Part of a small language model's weights: 12 layers, no biases in attention or MLP.
MLP neurons of a small language model. Each row is named by its layer, matrix (gate and up: input weights) and neuron, and shows model dimensions 16-111. Each number is 128 + 24 x the weight over its row's rms, rounded and kept within 0 to 255. Numbers have three digits each. A neuron's up and down rows have the sign that makes its largest values positive.
A block is one neuron, or neurons of one layer that tend to fire together. After each block is what it responds to, as a language model described it from the Wikipedia text at the highest values.

L8.gate17:149173129156136123152121106093178151115102161102153115134110140114140121113137115149118166146132138137138092084148095117130093112149143171126091098155116155132095130147147125113106084135148151115155156097161124144097118051095139148113153137120124152116152109119119136107096116109094119126
L8.up17:111154100098112135102119151088126121138122148147137182082183108142142086138112132103127092164099130101121115090132105108099153125140143143120144154095148134109121121124116103123090152141110111086145132150143132120142125191129070128129135122138096116142133120140100108126134137167146100126
L8.gate455:174174094119136106141066139144108133106120177161155134107096129131125106139137157123119145099134083116112118164122120126080135098135149156111146117100160116142153128121131168149125142113106130130148128128123116126085114178132156154138161093098114095111160105103145187111117112138146129060
L8.up455:139168128112165132083119123131154117125100114122146144111150110102106066103113132118127110091135149155184125080115137134135153145143125147092131152122125150118126149168137176144187114132153141124156099104129156171091139123143142082093121112114121170130156150100172141136133117113122112141
L8.gate690:129163084104121087179118138129133158143131117131101091143115134120145129114143145163150136118159113115123117134139165139148165124115124137130193179129132113121121155174145159080105152143098144069166125122160134168103135108110126105057101087123104134127117112116115172121114130123118102111
L8.up690:172164127084131095134132141119152160162177157111126128059117160157113099131111137138142132088136105108128133132118154113131185147079153141106116180089105138114144090110134138158116113146106142126150148114146099160066147145147112163071161136086129134111155161091140145108132096144150168137
L8.gate827:148134120120128131085102161128166116139139136127157135120136108135146157119173110125123134150148139162131168153082169105116170120155102110117104125116067145135128126125132107120135120145130101124152131092132113204077138127155141083109133131118113143132133122116114156126103124151118127121
L8.up827:163150118152124106131087134127108193166110156190095160094143131129128157116112148131076139129164130124144123152139173141147172107154148134156102129092134145181066117116143120120126113149109125144160101129106125083134094099118143083096118111114132135169121109071151116129106170112123133105
Description: Personal name word endings

L9.gate71:105139144140150147103062120129123156144154135130090126137141153130103107098139144111190109098094141127145131125127123142076111097128092154092149151086112148102131157155143184156093110149125094103117094147136143141135193130153132111115063110121132114105153143145090105123156142147140117085
L9.up71:117140162135105124076113135127102138130110072126095118108152107126169163149156135101149114127104136168191125116112154155151162154130111157144127130150127142075110170140119139139133138141139141094132126074150094146073147106136153122093068149123100131148103125118117145139117124182107143147
L9.gate75:138143140125105131096133135113185150140112126124151102161141100150116140109125115167109091139146136134085132195153166137099169098110163143114141122117109107112138137130145133080117119123092128167153119131163126102127126132094134146116139095138113159145071123122157139135156137123128163128
L9.up75:124127150116140115163090111119131145132132086109095151140130129096130124088110124155102150161158122105166070129162147089112110120153128145143122129134106150111128114116065149160142157162119167145153105126163126102137168130123163162124124117067147138132124126180141103126126124133146127131
L9.gate375:144167130137139113171142118115112123120102159114107151139151083152115144122165126091162163049151122132112132117123105086100107134178088146139131152122152120112125191184131113129131113128136109114102095103092094129100144101140123138079159149130098125108121143149126098124114150137127140106
L9.up375:129142167162154107144115150136110090147123117137142137100144137130110113125122125104101134127092154151113120120132103122106134144186082159069140099152091076107101133140143089082150134169092166109092108124147083150112146119107137105129108143161127158130138125080145129138162145157114169172
L9.gate528:104120124137099097131107107146186145105112141116104111166149168147188116163118077154149167117162100127138123146137089108076139117103119145148125156102141129099140154119150148141116175145131112100147096107136099098113129135110173149117117158106094155131088114104113122120080114126118136073
L9.up528:135143122105136124110110116100149142081090150157077127105112115135145186105143141109142159122126110112177144132138103131114139133126130169109093162137153074120163118171152123105138130144113128124162133136140104180116144129095109155125117124125101123113141128079133120123111124121091127128
L9.gate571:135168114089126121115115112150133136118101153100128155131095126129145127134093148135116186102145096131159120150116094129100159126088128133168120137086123136103131170126140123160118137137115086144147138141163168143129169116116079133107148107115061146121127132074183101112119123098129119148
L9.up571:128129143122132054115095134090141107069141159136055093119132104121142068128093120136158167137113124132086110078111100103108138127158161149162135092121132156121128117162091154130140138137151137106139149122132102151110130148134170125107160166117143113137148114113129128150122143127141114093
L9.gate595:104099162153130133149108132140128154108073156182110123180153137087111131162151134114119183139115084132110142107107121142107136112147117167158155145110095101121112103121119100161150139115107114142174113095147098166116182165113127117120163124097152106131143107130108120149122115143124137116
L9.up595:140142127073098108151132103126155177127111142148119158093104102151123086146104095142168125173183124103109128120119129151068120114126135146105124170113130112118153115160167108144171152093091087152124086127158102107155133144130148121161169118132123132125104124095121150121130111111110083107
L9.gate848:095146133111129088103126126144178129121097088130140115137080126102122107166123111164147128145110160086133097107089099110084100121135163111136162152130150141113147182143127150113168112139082135121139156120138097141128099103145147083092108107157115128176118118109138112130148163117143130136
L9.up848:108152112110126130115104096134154107141148151143109176152178130151115124147126123106177122142126114118072156133115066096144129150152123115084113129099133145111164116155154135094136181107085137126155149106120130164104119136119146119122149160068117089148097093121133094133129139133121098141
L9.gate915:081104142083087092088094087122158174107100174140125083122172105140139098118109151107154139124132145102099123147140128104110146141127136146122127155094128122122104139115133173185114107107135150118152121062157107131116153101133133124095103140117101141107117142126107102107076131135127097107
L9.up915:165168093091118152152112181125134141149095129125118133101150110107113090141155113130158115103126149100159147103102088074098113120175158147096123137122159139087118103139129209093124170129106099090094107147115069168107159090135111109104098099144109131126157129079127134107152109096110127094
Description: Non-English name fragments

L9.gate17:148152140114125118172126138132098143162130120118152134151050159138122131116096106151120152113165134164145126119125145157129115141097147129119119104121092145104134093136092188077129155133108109102117149141139142123112127103082144110089089142118121113145130132138116110059136177135086090089
L9.up17:123143100108114153135134148128129158162119082148109121137079134115139133162120114116108115115117144163081141140166151097127132117110097091168129136151127143107155108132104136117087141114095112162121133132124114167105151108127142154121102145178128114128101172151146131087106191112115097091
L9.gate199:149125143128150138146106124096105117130128145125110082146128125117136131129113135155100110160117127131090109152179148081113141171167154138112112113128119105089099159127168132132133087145104135129134105102158107168088166114130132112110108044151134148162110159123116103090113136135136140128
L9.up199:111135175135143126154159187137112105133165076151150130134108181134130126101126121133136080110071105148123106143156179151131123131134156152121071100096133139105092103111116127127109151161094105169112142133122131157126127066129131131115154130115145126171102107157120093094123072162121133161
L9.gate305:156170103085103094148155173115140124131123125114132115164128134122148157090111107092147113142125129105142121168164120147139138096098147125128146106103154113135157129117076134132138106112132134124178133166097128159149130071102151128083093151096103092127149142118147122108124179136134123112
L9.up305:103113128132153135096135099140110129150101114143147127130111165161156116115162133115100124066144143166139117106120122150132120152119128174177154124142087166092118102136162128118138092163119074108157149151174139089123107108141134124122150139128134117128148122115118134089170132130083102121
L9.gate572:109110129135125140132091117138111131135176093170140089172101142122138163112165148109127116083154130134143132150167171157116143120136158137109102106151137145105145095153125093132119126121162122136120167160120142116103144112116138144135123163164116141155118140117153100105096117151141152073
L9.up572:128129108115144117126096180142072151134134094178142137130119154099143162102150152153106114124086124155095151100137128148113123116116154123076065114126141116100141098129089133157107164130148159124143086115120149093153087120069132136124123120102101089108139159145130128112140125155127132100
L9.gate735:136126099150126132132113128123086112136170125117144148107090127135163166129143115164116112143115082104125141137144148177151121177116128123119135134112107109111149109073168106139115153125136167103120155101124102183129100133141097136137149148135151107137121117105159131108122143110112116152
L9.up735:105102149151119144154107088131138129130137148139103160155099182135133172104141120097103082155130145181154158130102137066175155146107120142109157108129069105172140171117126128092117163127158121112124104138131108146112116121124147115115166159101125112099159168127095150121069155117119106152
L9.gate779:115119105135122142082134133082090152166184116162091117116112119113131188105072153129135121152102154087139183155110139157115115161137118101148088158120101121123116131145124096122131197147094128145130156164140122170109092069158168153141125144161127146133128090123097107106119115111133123096
L9.up779:122122125179130136152136112129116157133144128096093119134106152123136127148095148140167100165130159122143147102146122174095092125158152102131120137098115164172123143101076119142061167150128146086082172141110145179082122120123138134130172115167132139077145137177139162132121153114166099087
L9.gate827:119110101154104116156105113110153109106142144152135159129122133158130133096154167120107163110101137130130125084180120127145102155125119155090111140090126153077145152124120139100135098125084131084142113101143118156145115105138125122085101119074156106147095112104152114125119083097120149136
L9.up827:136161135129133119102134164137116102133117157140173137155164145135135157127123138126121108132112157125161169113094133126115124108162108124123112093112143083104121143116089114169131109114115103101097129115117162123137156128169134117116099117135108131107138141128131125107160135128145141124
L9.gate857:131129084133120131137127148105106118127133140122122172165126125109162143038137150180094131149140126172138157128115175113134146077108150118105104099093114136117107087108122142141158095166109103103111175133096182140105157090168164122140119125164119128123136109097138090082067135090132120105
L9.up857:170143067153125151165141150108130146120145132127099104115121188146130138100119152127133137075126134106077152125114137124138098102129176104115127112120136127134143093148118160102146102095170113135097083164135140129128144088153148142119153124120179126128147103140156163097110117122151113113
Description: Sentence-ending punctuation

L8.gate130:124165136150131102112084136115130135138155142150189118140146123095144145081144163169120110091149101180152116124108151077145135145133072143124096120138098155102158057135102129119125069118101148117148156146119134137157137083123152106125146132154098136135128143095141100081093152159154125118
L8.up130:097127110120115135150125137120104126134142084095130124132121130116129115202130122086118095133123118092165130104151115124106100135162138138113146133170144132089090094101139133149104129165107167125108098101146141158139157132124133132135148145122123152099140113133152091127127125097105132087
L8.gate137:106124128094135139107136135164140095169108090120140133205098137146152128110152131128147104109135138131100147145112155086170136106134097127115135110125139164083101154147120091116112155158113124081111131099136143178110155107124115070124152142083125118172125115117125146114172145082137131138
L8.up137:146133111127100151129151116116112122139174120116124137099142196179160177120123114133111169129112125105129118106130111140132110114089102092158115110120127105122143116157147156122146190144097105090094143146152155140127098147109090157116128190110147119096144144122098120086112143115104135089
L8.gate873:112157102120126147107135161161131089130092103126178133171082158168127183115144141144147146126081131138098159122163105128113144119099112091109124111136109149070104086137103103144125139090110141145111166115139150154093157099137125127150132141138103111138116134135076117052072106126126155096
L8.up873:106147118181144121130184141168104126136139087133160132122095095130134141091115137102155121126100163145157128110131138077140146133150116118115110133190116138114126097111107163151101071121191119119151122145142127132094132093121143120100138118157120083170148124100119102133138172101112150100
L8.gate901:094180152114123114159120126127098131126111123111175146118107119125141110126122101154124107128150094128117113146112171118144057120140128128152138097143138123117078151064124163135111149141089164131097127121117123167099173115164139150096151112152134114089156156141143173067129156102145078095
L8.up901:150130125102133135113112169113092120150113106146160152150066112134132115181107115179154129105119117159103161132114111145107118165121129175135102125130111151140102161135114134153134128135114111105189126116160102135131130115103120082125070109102126121154141073162121148123094138074116147112
Description: Sentence-ending punctuation

L5.gate588:131127114129154101140113132116176137156151125137162149159146145095113174141154121139140161118095090148087116165129162099077132109146144142127114103117102109138119150148139161089172157090167115110174098131136118105157098148140107085114140117108103126172130151102133157099128149143095130173
L5.up588:175122103141112109121106150107160188116125152183139153102162132127175151151110157152130110171156123116076153103096132108132150156159112115130108177147156149158142141111134128144151125120106109112176087122144166139099158177167163106117153173143176114118145126121125177154103150188142143119
L5.gate763:118166111138125143119154118141154160107152122110144089124115133117123137106092122148141134182146137105151130126143156112097103124100142125116101131114102181094098119146125182151152115087115097083173145134109132106153118130156151124126168114139142167106124164109110139114096115113079147091
L5.up763:136102114112130105095094121169144205106139122191147114143152118126119165127125112110145111131112145121134096110125162105108128135115115128103149152065131142121112171165142148088146081108144097156136105119114153138147128121122179110105151161116139132138139115138092157143111124143140132145
Description: Word-completing subword pieces

L5.gate21:134123130140146104143124125120138173123162113119143134126117109169131121072099141163128121119120073118119117151103171119116081127139112111105086138139108151115083090155125152135178134110137155139155131120124137157091122106114135121077128111140103102099137168165086131163149129131127072178
L5.up21:120121145135117130107142124127122158144161147136079176165161115135174155140102141133113089132073113117108114144127153139113115147102114119120138108167130132114133092120136140130145147076116138106090160101133146160151126107116135137107140147131123119133152116114117110129105183121146080093
L5.gate221:139119084103182130171102172138142169138136104124106113113136152086135137132139150167136114203149109080132108143109108131107113182098112112098097158095108128107126135177129192169111095092124109124178116132139152135059112150158116123135128129137152146115127098124106142133125145120150168061
L5.up221:135145138104117123123141139163086124103103087139137146127161149113148134141133104117130098126132089139144158145129105140125147103107152131129069149119137122146153118123165146154178174148115097085122151130099150127139160116135157089104111132153097134161157121076115123107190161140141130123
Description: Paragraph-break newlines